python train.py --n_layer=15 --d_model=256 --n_head=2 --n_kv_head=1 --head_dim=128 --d_mlp=1024 --vocab_size=1024 --activation="swiglu" --norm="rmsnorm" --norm_place="pre" --norm_eps=1e-06 --positions="rope" --rope_base=10000.0 --rope_fraction=1.0 --qk_norm=false --attn_scale=0.0884 --bias="qkv" --tie_embeddings=true --parallel_block=false --init="uniform" --init_std_qkv=0.0235 --init_std_o=0.00428 --init_std_up=0.0235 --init_std_down=0.00214 --optimizer="muon_variant" --lr=0.00924 --lr_mult_o=1.12 --beta1=0.95 --lr_head=0.00524 --grad_clip=0.5 --warmup_steps=200 --schedule="cos" --final_lr_fraction=0.03 --batch_tokens=32768 --seq_len=2048 --doc_mask=true --train_tokens=250100000 --steps=7633 --dataset="wikipedia_en"
MLP neurons of a small language model. Each row is named by its layer, matrix (gate and up: input weights; down: output weights) and neuron, and shows model dimensions 128-223. Each number is 128 + 32 x the weight over its row's rms, rounded and kept within 0 to 255. Numbers have three digits each. A neuron's up and down rows have the sign that makes its largest values positive.
After each neuron's rows, "fires after" lists the tokens most often just before its 100 highest values on Wikipedia text that the model never trained on. A number after a token or word is its count.

L6.gate979:079106068148112133138116150076125161107167190140164164137175110093152140125113158081118158113137151113144128136127150169167148120088137143144149125125110107150182117150128163102182136084101156162149182191117089158170181133114096090110151126152095087157031062134142163086154097151111109127
L6.up979:145136105154076144140134162113114144078123110136109132091126145124110085199155096077153170125124092146153083121173090180167091041153105135107110172181133073097193049099089116097131157101158120142105115121136098161137111108109137108063131120088118106157093137083091170119172102164156138033
L6.down979:107172092101121115070131116132074135168121163127144098094104091090144106129147155122065147186131113075131103153135104094231136064160124110095111114140138085073179138154129156106125143116120145177166164143118114159132110123112098121112129157179121090129126132121146141155145122182123142103
fires after: "\n" 55, " R" 19, " T" 7, "R" 5, " t" 5

L6.gate342:130114116113136154065094105167102104140181139119163133140160161115132139046067108177157115112098140147138134151130132119072130131133162092115138169166204075156159164179112099166153137104098115073140123191155144137113113106137161113117151129095081132108102094129156140128156136112055150134
L6.up342:141143091089127142072131181092147115124103125123094098108116119083157115138132123121135081136130112081141131102079160181120162130125145094120173151137142133131165139139181137099160158151089148073168158211129171154085160133098158196134095156125144119093077106126097094194146115111192179095
L6.down342:151164127103103103070157176117067169167167115148133101123139124119121120203088138149091092123181115121120069063105103138142140161161103139109096144149101120159143096150147070127146091094162125125131146070091132081150096186109111111144130161110077095131147125148042137121148147118123160129
fires after: " un" 15, " " 11, "-" 10, " \"" 9, "ou" 7, " (" 5

L8.gate210:104164142117112139133073097144172136133094071032061144143143160153131163172130108106154142115084110179189162153134142124089145135208123123186135187161096120132144130099136169137122100162108151145122103121100122128105131096160109112131162156123100130179113128154128134141147128076194133104
L8.up210:066129111090135201152130138139176146119097155044106155132099214156093109124154116129187162119079107116120134114130081135086139125082123172126085159138095136126117098075135174182119115180167129174112114106166163098119132140092156140149100148173177125132136146154159156156181141110126104117
L8.down210:069126151157106147079198100128167128118101104110121148139126122089137104119100147084133134176130119144161145128097157102169103182149089100184135160114137134134201166108101131106085145099131163132079092123132079123110102148130089177168123155144125104196125072136090153105140119156112134182
fires after: "f" 37, " f" 20, " F" 9, "im" 9

L6.gate714:111105127138129085105123115142085146087146164131143146163115144088085141109090137102111128065093135113119141128126102122114050102125096107149144088088157102143218129126146111173152089105140178130087145107092138141155124167100139103173152147087115131135158110068112162111168194093122144118
L6.up714:131119081103091129099094108100104197137130150137119116149115152138119149151095169108063162075158079159160134097103059117114102107161167077105135081082125132146149118133124111156201159129154180135122195121084072141097146189119097130142155115155127124123157122108104186165097136151114115129
L6.down714:127151146103133122158170207170172079106127107185088122121082142137140129103169132147095132137146152159152117096180109063199160169182134134104136157091158138198135127097078139133147137170098098160110140166110096094066151110124135120111131118112173113119137146162097128168114074167149125143
fires after: "\n" 35, "u" 11, " D" 7, "6" 4, " " 4

L8.gate117:133146146103085154140129096074080188101146128135128185112099130215080140102111126114162087146089114085091085143134117181126114147193138119124121142159108170158165096113128152123046143101090093068153124141117085122152155125122148132140152151130152151131166090095074085152131119130114138117
L8.up117:119097089190178129130123149128108162123105123116045144068137120132130058146090158071109057112144105157131114128120128139156132164174098146110153146149127112095115104142131110110161144159137125085142139175108136158087170151152136145163110190097112136076123101142165060118139107118060152122
L8.down117:104138129085133112178154146119160150168103157110165135153144070138124090121083097126100085154051160158088114127105172160133077120109148129153072120155124135121108157096099095121140137094151059198168068122112105128072096132160107091181142115147152140157085106142101083142113123157116132084
fires after: " to" 19, "ra" 13, " She" 9, "re" 7, " un" 5, "ru" 4

L5.gate863:153131121094083192111182111132134124221167171088108143121136157198135151135168150108142101148142117139149187093093049197092088093180134163123149170144086140160094104132098173122155065138117118095127149144155165103122111132081163110100148132154120136075107141140089118126162153090117175143
L5.up863:116122141079119136052175153119088191136111154133096132177147087093095208129087103169108137139138086117131115118126084120147180104085118170152139114129231141128096145158179130142151130139121090189116102184113060123115139115140188125137140127146097146146142134131140177115112098143134148197
L5.down863:167153060084145115093145172132131136149158165104178150143086094156132140151108155108205145141198109101131141084133105098111181089176142122039168108179124137106081132099190081142132119114132175138103076125107096129094113116084141101111133162155120141114164063118147091127140109081121127120
fires after: " V" 16, " v" 10, " the" 10, " " 9, " M" 8

L6.gate81:153090142113130095109126133088130147111106094064097158112134125182122176116144164211139057121097115070119055068114156101113156188131163184106149113124117101140127096107152188107146132138103131110182132131100112102096105095173082170114132170088126123134138124101034111165141161139147177106
L6.up81:167081142151103070151099146167110099118111116127122167109125134183132166118089178137137139098080140125162124145119161120198096134105121070134112171120124121159124138182126119049109182127053165144150163072106158143088114073125100179150097139154155090087108045168158071062153146100156175124
L6.down81:142131140111121110116117136122104099080092083130124117132097096031044180084056143124110077163067109120146136101133101117141133120133155127126152115113139158168175149156104145108071183167190178136180075131133190141121133126120170144103080142121108128185144145135104110183153119113108146109
fires after: " F" 31, " f" 17, " b" 13, "oot" 7, "f" 6, "F" 5

L9.gate894:095137107123138107167114106102060110172170136166066097156134041142114126125140115109142099081122152127105120153095145066125203102122123137168122103080124143134139124075104159103178122076114100084103140115116136110089156110083062115161123126097147130140156136137127126154052183145123138144
L9.up894:188064110153100127161158110098113161156090165127140154157096156170100105164164120152109117118095100144130162082096146133139118120176128111153116157150136096054081136056157109166124152175102055120157147081110157122043126076097081095121137131117150113121184148129134104083148085210131118140
L9.down894:172173079135139137125140205103152169117182173120045134110140117079096097128080105191143114149140139175113163121146177091118189147134184105191119162108173127150131111126113155104167148169155128122109142091168115108125123145193121132080168128128066071135063109084107066130092121076101122104
fires after: " al" 23, " ar" 17, "ur" 11, " Al" 11, " b" 8, "oun" 4

L8.gate320:081127113123090146160137154079174147136072093137130119162127124107127109135106097134120134136074161142174129103101175160083121128140171127154121098170094144157097176121058151161110169105080145138133102107129115147127118086108154117125089188115079118088108108187088132172157061244120074095
L8.up320:113164115188169096134147122085123139162159104159098161122151131117083226103076163147187146177123126120133130145140161114185052126117091074147051149073121108106122093132084104126044184162084154169111160113112116131078060106140137182153125115134097122123111112221112133068122080091097085129
L8.down320:140137140120149146136168096142143118147108159144138165162114149157099209128128168122157124074111160084110066127145137100092123128096147063211130156170127130167112157165139134143074143119148171133115180130128148110079074123125125146107101070147123103121111112154138133119112158104131076093
fires after: " app" 23, " f" 21, " n" 17, "f" 7, "u" 4

L8.gate584:125156115158152097120040055134160135143094107130118139116129111154081189161093131128119135126121069113148140162135134175147104203204134040129142076080136138147127128132078170166173105078121104137116069172081099102182134119146133065158139121108143109162094142102142134089105140055148082148
L8.up584:114127113080079096108147139123140172132118118115082141111135134097044124186119115131132115120115183066153140120130142096139081146158108186138091164126143087178140102143103141105145161152162146124189141158143146085114170112101131127125066152093154141100058077143093093068101138121141063111
L8.down584:128129132195151098173097192063094093106084142073111143110092121157172159138143189087159135123157118140118162131143182109137116141074154068176141133111120086083181108142148156184151155130099101160097116089100111125091143169127186146158090154092114137126075147159148100118151126189178104116
fires after: " F" 25, "o" 22, " f" 18, "f" 6, "F" 4, " The" 4

L8.gate671:130092081178096118123110128112174142109131197075131137195104118173122086087103138139079100129142101093174152117110125160149126157150122212135148113058140133106088117139137106103145144085151167159086136153098123152081108108110125119080152138177131184105120109132103133098060092097098108065
L8.up671:131091136114096114091108166151154206119189137097122208111146124124146117142111128139155054159182056088193136105122138113129130135149147084161146132074075148145127152095094138106146125163131146178151204132103122161100095103091070145103158090097097122138113079177101090119070146048157158069
L8.down671:179166186203121075075089109121129176136135101148090109070184112094136117121130142134167129155173080113101171169169131168119110114139165145151171122115157124135105128102112083153121171119125130087153146185124173148090122140094156149152052117166148093150104167157123125124127133165115111168
fires after: "-" 36, "\n" 12, "m" 8, " W" 6, "w" 6

L6.gate962:170172145127163155162182129119128115179110100099140134122151174184103163101133135147133047160091140123092149102114188148136183190162163182138129101101140069115085052097106113176117064195141141109126139091090158109123141125115129160086121143130072085142169134141058162122108122129139151136
L6.up962:166153120125107196133114154200153119188188086139158123121167135206093168084103127128125141107109138161105090093129202110057088155106191138157160108160048109090106117120113133156185109175104170161101161101112176131166083127125128155092134183159116113140145085073102166082155143115132177162
L6.down962:091083131166161131130145066168149190132178166124157142056169122140158093159155076121175156122143166140119046195115173080069110180112090121134127124143126153094095157127108134146113084114067146139110097164113130117117112138163116170139148134198179076089140078107115113122106111204116160078
fires after: " s" 24, " S" 24, " m" 16, " res" 11, "S" 10, " w" 4

L8.gate694:102089110147125158127074139153110074090114156100076127156157205089086166079171121206163087178135111166145102134133147114057060120088161128152158134108192108136133130128097096133165149104081147079154159170099189196135081114127116085121149172149106111152097111125139130142105139113169110095
L8.up694:200090120153155175165142106072144080150189092097122120134112084125106123118173198083118099065072165100145147136159125127101134107151091129100163188118135106112126095126117110157139137118123211108109134105086212120111138120089125147115141136105147128091130087108127152132143177119145108241
L8.down694:118136114081101146181170110158157125132109139114154115125145117157160108123111098067126137142111113139118130196099137053064166070078087117208161174133155130079164094134141099169177166088092176164162145117149178113141115137160144062134108131135128129131188186118099143100163181128098160094
fires after: " " 27, " E" 22, "-" 12, " re" 6, " 18" 5, " (" 4

L7.gate67:121133044150107120160136166086158169096137131171108108220107149120117113098125149154139129135125106069127128104080125223119152141119166144137108164083135172121134100113082185144039151111164147180146110107093188130085101126104157106124149131172128125157125058156110079172183102150092081160
L7.up67:104084146136116135141154129082089171112096142139105069138110179169101105122111129134146213097101082118082104035112133073112091076120137158134117152117108166099169146121101116106198156133071155143129150115152162082158047151163144073130130136100153151174135086181121123144139151065183163097
L7.down67:154149099156106124129139106139124152149154116104157088177083153178128111143149097091147131109157115136113158129127139129162138108094072182098145104105125103132158135178082138104079107144090150029103164117124118168159087155128121137157058160198147104140200145173082093135139088113171099180
fires after: " f" 28, " pro" 16, " con" 12, " ex" 11, " En" 6, "u" 4

L7.gate519:132158122140101159127138132110091129159082127116147090114118191143103093150099087125120146136112131175131105125140105087144148116156126145139178097129089123119147216153141123073131159160110141156172108091176143142104186075179148145135138095130187110164115169177102145121081192140178141101
L7.up519:117156109114157094083155128161108124073094113141154093114119080083080117210153101075135071091116153168134137110114130152135134107121092167141117131115125151134131185160114111162073099122123155100121045156160138171169166120177131162144132161073121089193106154141111169170116144120108125116
L7.down519:063194107109117097111171131141204097104165117128153142092076076094156155175089108080147180141141159136120133127103094082059150147090166137099138142137119065091115161094123110104121116185116135091148137203104137157114111138149186103049127120147125058103050104112120117142164081194165085163
fires after: " includ" 30, "ain" 16, " serv" 8, "as" 7

L7.gate747:061083105110151181075153132087133096111147191105136140121120131121162134140135127194124126106153126140096118083149129114059167160127142148198162093198117152138090106114118222131110151093171130116139108164118060133087126107175136106139170144110157154174105151134136138120137154223120161116
L7.up747:142135094084160124090150086092078075166137178081181151130126114113121149117146106186131103153161132170155124094090142127087098151156120143123100100139139113098111098144202164162127126108098114065163101095125138132104121186158092096149074162128137172229160118102175164178126127133176088174
L7.down747:136191098119159122079098124122060150108180151131107090131158149155151195104145154154183090145157088149174132167205168069163137143060111160108143123141136090190114100097113180091105142111098089112165179089115146106123125144070126104141125116114146168199103195103164157137104205193062108102
fires after: " m" 27, " pro" 26, " p" 19, " d" 10, " M" 6, "ec" 4

L8.gate33:130132122108067189129113089056137172111134139142147146123144115112099190153139145102092100130129087183109079091158170091144156084163109158110169113081137074127093118134162062136145142121146135107093128115081161143168137159151161194110137154122145147116153135135116155154177075110136101050
L8.up33:103139132097123171139195169137109143154121139111147112069090152130094118201180147160137149189182205184107074130169107147055142132087173137113141156119101122137110178127174156124131124111195111097077180093113085196133154124117134160148144101146189142126156042160179135104131166164092118112
L8.down33:085117217061151136129104151152114081116161147180151143101101142152182111132100121125114170097120157145092154156144140127120129113109155082105157174131145157154108119176132163132078123080154119111144085103126129132117092092077111183169104130093113067131159118161096120118148121056151171169
fires after: " R" 30, " T" 9, " D" 8, " J" 7, " P" 6, " d" 5

L6.gate743:109100115068188103157107133131173141163144101142160135147161146179085133104113151092164123149090117096157197064109176142120132120104151133064116054109180103144155060119163124074122168145144105110125183121104158095126102125133161132106122127122078146085123137162114174079115120220158131102
L6.up743:185121111162123090117130139148145136124129091114120132149179155098131162141120150135171172162203086152115170143092211150140110136104145074141066104122144112086201129147079068155180086126128175156105156128162197137138153116132171091203100117142159144125193101129171152059134078105166106161
L6.down743:082117142111113117149138183089128137168070123126091123174108198095106133146078142169113175134179096170129146101172120123133164174137178107164066092078143150132107108160128108160111130143114155171133155135139109141107063150136126090181098146094092133048111120106078120131094130161115150110
fires after: "f" 19, " F" 18, " " 15, "F" 9, " f" 4, "ir" 4

L5.gate216:125085100099159110200085140148159137115177153086134139190127104121098169084108197120120083129134124098109150163156105188083140116037211105147113144161186169105124091155123147154142096116105107118160123148072147142129143096075199036125107082138158198144140025091175119155167179149151131139
L5.up216:134101171132088165147122200082093080137140141103133156159132133133146108130153127137175138108109193091129084118148163101153075143125083120052095131131142124095088129151180107216118153087097107170144151132091135080093148068091138110118173108156098088061132090145107166126091105115109120089
L5.down216:101104150116141099130163152105089101191176120127171141128066072060163064140098159121066078131136150154150076123137157139183096109112130123087110091135137107064124136152205094149129122076181134165160093167152113138113095068122149118116110151117130160135129146086114122146106114184178142155
fires after: " \"" 21, " (" 20, "-" 17, "'" 7

L6.gate321:132171113105202164156141120135116122134146119160091105103181146162118113120193144161158105096088101145111095078097113141127149128069090107173196144111064096165081152191094202128124068091135157158155173140119164094123096128108087098109157132098074128129145131143173165125149102131107105139
L6.up321:098199121203112102133134124113075085070134061175155147097133167156105157171151071097150150101122125119126047128140122103172174141116127175116137131138099101119134105096119165137158063089090096121140155126173141162168105092165088163093153134091135106115153168180075135134181111194108123080
L6.down321:094152140116080126147150155212052120097119103130137142172080129116111117126133127121074164147128094154091107145159158089078069075152095124127103067127129148108144108120156160112068097060115097089178147117142119185189099103147080146073132130127091135159109147140106169123133091187097120196
fires after: " st" 13, " sh" 10, " p" 10, " T" 9, " Sh" 7, " t" 7

L6.gate891:113098102113169090114124151097116097139111147135149123137116103102107091090119103163146080097082105092149176181104149143055102142118133120149154154140152102204054108143170136090124127120101133177123091207182114111181119086125155093090139106118150124084121135132125178086120125127112132089
L6.up891:178095091086120107122120139093105117160108119153146120180163129075107083103115129123176146081164192140148100106177109110100079188155145120124149164186110115134071105155115111130078172120082157119095119119152098131150127121185082068104147118172182102128128139119084152141127104117076184089
L6.down891:149111101107140157110093128132153144103131104167140150172049087133192119147082184130167126112131094111118078113132143135172144144169146105081156119154125191119102037151101123147057131136091138118116117135091122086125148159121137052142149146160152170147198127128140137158127075048087121157
fires after: " l" 26, " e" 15, " f" 14, " F" 10, " p" 5, " P" 4

L7.gate523:104036075096170182185100103207140107152096139192134155131126151141123105109079118191100103144111128114182125105109102150092186147112121124123089132132147112129079161084093112165113127177071161091115170158095156105160105119175164113124110113194110109215138114124152158134143175198144144143
L7.up523:092116131128144063113073143192160094154099133136156177145131123157107088103164124120158040162083127098115170096113129107116127120177115100191085141124190071067156160141100123135107094173121078110106124125111103097109137075093156112140121139119121190192110068158131078131152138151104133133
L7.down523:135151141121119120142116122100091090082156114147131141166136113147151127083158130092149126144162134177111112162123131070120150147145163119118134176099104108121123064138085143142074156125109057108148209102111155113176110136163101111162075100163140138156166147157087083095145099121107125143
fires after: " re" 24, " o" 18, " pro" 10, " con" 9, " " 9, " O" 4

L12.gate810:109142128151106124190082134152101096136101120135106126039053095179108183178153124120119119160141045180102142090134127131099142134089106123136058174092161108136091136128091151118137179210083128107131124116195096101201084131168164105079093110137203153126060173129125204115108116141103105097
L12.up810:103119134035174134110138152171130137127120156102108110137143147079161147162139099138175154188120131080156158090125120137156118147107083057099160151122176129137110167099097131098094134153115119088109153113132181103108114092137144174088042126090158144184074104142086117101122097083143146140
L12.down810:094141135103166073041107139122137136110169079086118103082141101134159075108111091107129133121188154138140181127071113133080119103134187144144106153146076077107108114153108180174165106116160153084192112155126145173168123086096178122187123110156114111155075076112129159087078082084117128132
fires after: " in" 27, "b" 8, " pro" 7, " con" 7, " Sc" 6, " Comm" 5

L12.gate361:160116159176136149134180058123118090183097116151145058129135143142117131082137147121116092161110122152126058138123098133059126152124135083115118118132167128191141147141042152114142185129099138138137122099093155183124139137117152180078116086099117146103072079099151192083137124069112040177
L12.up361:099084107169124118130109132168121168087114135130086095136142138192142142125179139138099126138095162096133117071161180164131095112173198146140109093081171107121048166122145187151122186121061131198072131113143133125126105167121146083122108108120152188149124084139176133070154139112128090183
L12.down361:140094060150153117165132113076130107115131095132107052153113069167189124106130124123109177108131118095148078114120148090089133116137168120089087160140155102170146153135115107133134141114107181139112136155142121102156076208115102196147111101094165176091186098110110135099104126141199117177
fires after: "-" 26, " (" 13, "er" 13, " was" 11, "al" 8

L7.gate141:094122172067090115113121130171102134104138083153111137095059079154132196142156099102115131149188111150076153112156095159137132147097118152168135150140145099098095136068062137152110123127122108113125120131117080137076116140149121119084115073113130152206188145146226154173085098172167137095
L7.up141:155179105095156144072176108100122150113177140132084179097118166050130107113165171203156095135114132145100158142057151137131155135080151137147106156127101098101155153096108109090109128087065100105189114068087128131097181158143133143058075090179153145135097146100111130131063166183131184116
L7.down141:118163169184092163114063130163152097113136097134123121115134145184192132135120115117137162163122091151159123100109150130205148133108145173030133145114153179122128149112105082105091166110144136128142186086156182087174153122122136093154157114154153092099074193142108115204103134100112143138
fires after: " m" 26, " p" 19, " Mar" 10, "P" 9, " s" 7

L7.gate401:141120139118150149093189064131127115176082096166139157130137148121126107048149094213089111154099118125158114125080122097157062164099100129141178131197123090180155129146158139173169189112109105196127160172142121119144179148129158104110108082145142143024112112129124098078128113149129134108
L7.up401:126126124132118161110088176081117114099129125098105151107097111150119135144113096100117123114123150122110103137094099106193109159151180120094136146124074186154173144157162151177103138148101186125119165162102122123168094135055119065067115097169206130088070130153136086151103160091132112078
L7.down401:168107094112089165082057144176174081103126112117100108114077097119131068142113131107058142127131123105115144172103104133134107197117174113095161088149134176169149168142108140165164096196126159114099202049132158140196131089093101088145188147190119173155149120079111203110119174153134150094
fires after: " P" 28, " p" 15, " c" 11, " C" 8, "p" 7, "P" 4

L8.gate813:157158113132131112088064191069110087096145126096121177160149137063139163085107134127111148144123155123139113110126176155115130176140148150113173137141149087160150180147133121084128110099154156118134131150137067203153046142132081138156145137123117163126173091143152142133128141151120109120
L8.up813:150222157135188137135111119137130096149190136156094158121127109106121119175145167130096139134159110135159087147124144101108087187168129064107124062076134144162112095146109190137101129138125136132190082167161108124128083115093165207109144130105091161136114103207127097078133063133099085118
L8.down813:085163186116139098193176123125094104165134143149129107130079122176096111104116112196104142139120140106124105189154118091140123151100124159104040089140127150085080110119145156139166106122128064178150121078037093066105128120109149140128105124134147105146124183159143137124151097143129108118
fires after: "f" 18, " " 15, "en" 7, "n" 6, "le" 5, "u" 4

L12.gate13:110137133133131129189168095013151153130065164151131147103145149121171162173174157110108120113112112154150077113172108162085074083082099162140132124138155102189117113128121074114107151111097124152168152197146111104105141144192106131116121123106092066127099204162122138100178081087070105177
L12.up13:119174172111118145175147136131114115125133121084117156166158174148153131175124125106157116108096117084066032112146106125101188147121125173069122175148145075144161102164125140128125123116105158146073162184148108096115154108160119161160127063122141131144096148162114091145114092123094084168
L12.down13:149107145132151105132090125123102125077141192149113137146118163152152134143065087157140176149086157112165047132137084141154130148162091140061096139090118132147103176125156136094196131105109000059056073070079122111158165147135155150118150174125114148152103122131131115182125144184074099159
fires after: " d" 26, " t" 15, " T" 7, "d" 5, "D" 5, " and" 5

L6.gate329:159148161129144109162116098061089208102078099142099090157166179177096125143160094142047160072168147150155115085140119121096158116126138193139111131115133187162122082165120104128149082162138128141123146163054047119165182129116152186192147139183051115123145105115125036146151128179152081099
L6.up329:120132141121137153133132134067155102176096186168145115108121134126092119152150108183117136071162128162086078069150121128175098172096152157073181146151108105086190136130129113122099065143145120111051126163100113134170192153100088159074093118110181135092165130111128140069096207107106091128
L6.down329:069107173122144126105077175129160141124120162216093117155159124117083120161128153105132067159148116116171080085143091134094093173125120146144154151172098090127119097102152135087117140126162136110118130132174120103112038144122111056052155150087161108168153131125123047082130167090134070170
fires after: " D" 36, " d" 10, "ep" 7, " H" 5

L5.gate517:130093133117160155164118135097147114138132137187166174060145138182117104125143125191137107123095131221138076126182165144170144138145110090162114176129100130147086121101161147180130125158082078125163177141143190161140198159144031153117154102141144140147116097073113107117151163123096171162
L5.up517:152126095129053157124094110130141108196117160068174118145139085143131192117106087178071163187163163143100134160116233097091098142138137108180108121130147155176140138125067088075115140141109175123134126149154121056084101119062131103121130202134126105073115138101143142128152170115156172171
L5.down517:095100094137157131067123100078160107129094138168173094128140126138112151155140149160098091129094100239122055133130205173123154070090113155189057127087103139133137118128128111151133136112115098163161096142144046145129126173125083117106132102133145154069159194110097108158138190052092138158
fires after: " S" 23, "," 15, "S" 12, " in" 6, "rom" 5, " the" 4

L5.gate980:153098097167107131114153223181130090097186065095111137164082136116192116114130157145113158156132055128133137120055119124104118111114168172098147112057153127152176126105086140109233171148109102143150136166128131131120041105096092146094159148116139118116123115159067169140138127103120085100
L5.up980:093131150103114121120095207121169097148146100118146179080071163134164167078083157148159123099116110144119146180074088090108109120138089190151142091130084146175161150091111108109175186191126161145145150129182115125137072140090138164074119168094117072142161116118086124159109170124079129114
L5.down980:095147171176185157112107149124143140159120207183137176120115133145171107163125099067173145143113147111146108124094111041190136095154124180075135109130106089150153132128165122086147143134132090087099170140159105119192106144138171113168107117096105189162124125131140089187129104173150118157
fires after: "\n" 29, "-" 13, " (" 10, " |" 7, "==" 6, " \"" 5

L5.gate774:113106109125130185130105170155104181098095129160117184162109073199153152120122139088132130195120132107137133119131128149101095092147143093135146130150138092136098093134059158105142131187161138094135124101114123133122117128110134117169155201122162138083114141080102128089154155104143144103
L5.up774:144088132148147126117144164176127102147167165111118137114141090103120129105100187109135134109134137172139103171117123161131163097105106157133151056126169136101163083113098091125078201218115124127098113074131128159112150161120177080192171186100116127184085145093174143133146130164157162155
L5.down774:139170129130113044111125156154167112148131115092129118126153152174138105136123163120199075136103140146097151125122114144081067118122125138121130135189170151109110139147124086106106145193175110132074140148122065086104116082164156086188157150139098119210199131119190124123171148115119183179
fires after: " m" 18, " B" 13, " V" 11, " v" 7, " L" 7, " c" 5

L8.gate281:137075122176090115107188136152131183108135161151080129132136117107067131111139120177103163151094168074135160153158185197099096191120137182158125148120167125137118157156132175162102121121167134169158071161101115132127176107151112166085088156162110136147104105073106116078082127088094076109
L8.up281:165067161153081131108130151097099089134101144080087126125150103154063132152130121150121131140109159094081091148118124055103111179146105172090151092096142195099084109117139187149109096157161126070143209137185175083121153152111089177101079094115173162093096118157126143099124179123119121137
L8.down281:129083139180122151093124053101149183190174141122148163084131076154190106125130151163155182104073094155135089153162096171115101102155189130134139138093140090144118132137144140177115060137140091143160157108177174091128100139103121104177097181137152137171147101112091068124136112081147146100
fires after: " " 29, " F" 12, " f" 10, " d" 8, " an" 8, "'" 7

L2.gate373:111104110120110154143161071139145175171153156124083143159116069117071114146129077133082102116125169083069118163110106177110149195145140102164097140168144144149104043127140152122147101153109171127134096129114193137124148120083114055173101077098108163166124143156157129127110133165084091132
L2.up373:142091127122101072140118148081129074142133137085141138120099127118114086156191068108112091113107082139151116129160142129137162090221130122088062132179090144154088098096156176129066076138119117097070115114162141143102120164130066131137154145129163118133169145171082090124147181178095135088
L2.down373:131096142072137103099106072085158139105194166082088132090113129159110103194122109147146074150077129113132068154144169142127126140185091135159169138164121124143043083134122146171119110127156143169093131122122154098101145127084066093139140124125132145082158188194142159075161180144136139117
fires after: " m" 25, " al" 23, " M" 16, "M" 5, " Al" 4

L5.gate191:172113060136139127118157159115191180109132121109122144109169081196128125094131155194124114134080081135149163133064128095123179182056121144063143140099157144063157107096072136112159153102125139138115157176100171141146120160145163111212148102120132165125064122127116083140096059134121115123
L5.up191:120150091162095148152114146144104210164131167069179159097148106129105109121094125190111091137099120149141134123071059127061130113145122108131150112035176157115108112115126131086151117135093109149155113164085143137124092080159121112118133129131142170106129090178181137187173156148086152181
L5.down191:107092123116116168129158134088133110196083132094067104155121113075113129154138138140117106127104166194100105105163104108099181061114139182120178135098143080113132144105110128101144139128093120062138088187106077139155126158109145116193119115105152125116139127125148179150090139127093152130
fires after: " \"" 35, " (" 24, "\n" 16, "/" 9, "-" 4, " " 4

L9.gate22:116151123167101132128037107130069073128144119114132098051152144144149162109167154153143097135144145177094173165165081191110125132143143153109127147124143120164127180087135119088155117128147132163120136144088187109081096129129141122136168131131130133171100081166081060213164183147111143143
L9.up22:165157155099115156143150132135155069143110099132091131132108098138099168138159117087128089108177076123102114003151112148121120106116103102150139192186142152154106113117102148124133148093023149184099098090084145103146082099105110103164099157115151153145148172158158147132162112145149193093
L9.down22:184122098121150092102123068100116136094103160129142077142190173169075134169105122129150120206105095095139177086146122135117147119124098121092146133106100099115147129132165082138125142139120087119139125174152140157188103143155120153166106105108113168125148145108177116073112114175167098169
fires after: "." 19, " Pro" 9, " pro" 8, "iam" 7, "rom" 7, " con" 6

L9.gate54:158129046126090087091109142124091109120164181144232088125106132165164078149137150125176190120174089100162111105064128150174140119141153210150130072112084112124144107180133154098113137188119164121151104198100163165107139126144154140187111110152124122197108124111158086179154102133094118153
L9.up54:107122140134103109096138183107062135139166154124129162110113129101062112135113097101135156105206163141112161128076117108065100073188123106138143126101094052138138105149108144133123125148110070109173094194108138128100118162087086108104115104153099174131106054136119102171089165082097189165
L9.down54:126123135120160142125114075113166148120150097097165070176138089098141138082118079095186159137086126147135078111094121158116155088067141109120086116123064174170154107075133111178140178185140061099207118126145147168100159141135182159159067142135144105114126163123116126154141080085174087141
fires after: " w" 24, "w" 16, " W" 12, " g" 8, "an" 7, "a" 6

L7.gate491:152122162160099115165070124115082104112145122191099123149138149136063078103131167194095097149163154114100145123118135143122121085137104142156140122166177157124151085119172111107147059047150193187127092128150104159140130172072125153165157108123112070174111134096124091129141090129153206075
L7.up491:096107181134072132122143122143136146156175194126153168145139126151160167210154115091135127105094128131121160180058116110108167163168114127096145137156101109099139096125088159115156042118120134092161141138143201133148094154138106138175122111147134171168158146113179140040116184109145023152
L7.down491:149141184136106120117104112118091123169129127146150099087169096127063154164133143153113126171180112161127097171162125191147099092157109159134100124145125176122097117088088121113144181099121113157177133083140137197158130152131075068132142120127110118139117160066113065115126156134191068091
fires after: "e" 17, " d" 14, "l" 13, " D" 12

L6.gate493:193116148151074142103126097124105137122154132175132146138166092101152200144077156109182139201127092136090150116115180151124125113151069141147073122096109086094137198149189142134105096135165170089082132114112046140112147165180153150154181132080160141117152077069126168076171087100106127082
L6.up493:143178075127073128118146124164159180080138198181072099136166136082151143137101159126097160152112110128173096159119145104089157141117193144127190148115134099114125165145111102188149135111107194102107167177095080170147084130169155175126141090124145139187122115147098132119117117141111056126
L6.down493:082173064117140118108100164084103099152150136097140076121151137129148124108130166105080170090176115170148136161116116080158134098095082170118174176129128171152187120128146132117144171118156152149187150106135149116051121074136160138150123134108159156178145119117119170206143140107196060200
fires after: " " 14, "p" 14, " d" 12, "f" 8, " D" 8, "ro" 6

L7.gate736:158121140111108175086191182126119132096147131186127140129129113097135068150217150109125132176121159082115157194106154128084138140146116127140118201145159128185120150161151139147116199126116110097087147211100158168123175145106086106157143157099117156117109141079102114117092145090129149068
L7.up736:143125124095145072107173151121129100061158113113108101100144121127094092150081171131145129147147168118119130129124102171095111139154081165108095102101111142095118016086130181133110204114127176134165158145149109108113108127155119138153173123107129141178127122118159109127058176158102108067
L7.down736:139143064146155136175076084114081127132119133208134087144197120097130142166126111194129157124124110140134139202099112135141170116112164144155157109079113212089139162128111089111157215158158126116111134105090121100079144075178133113143149129113171197180146088105162146130145132150151086139
fires after: " R" 47, " S" 12, " B" 10, " b" 8, " s" 5, " v" 4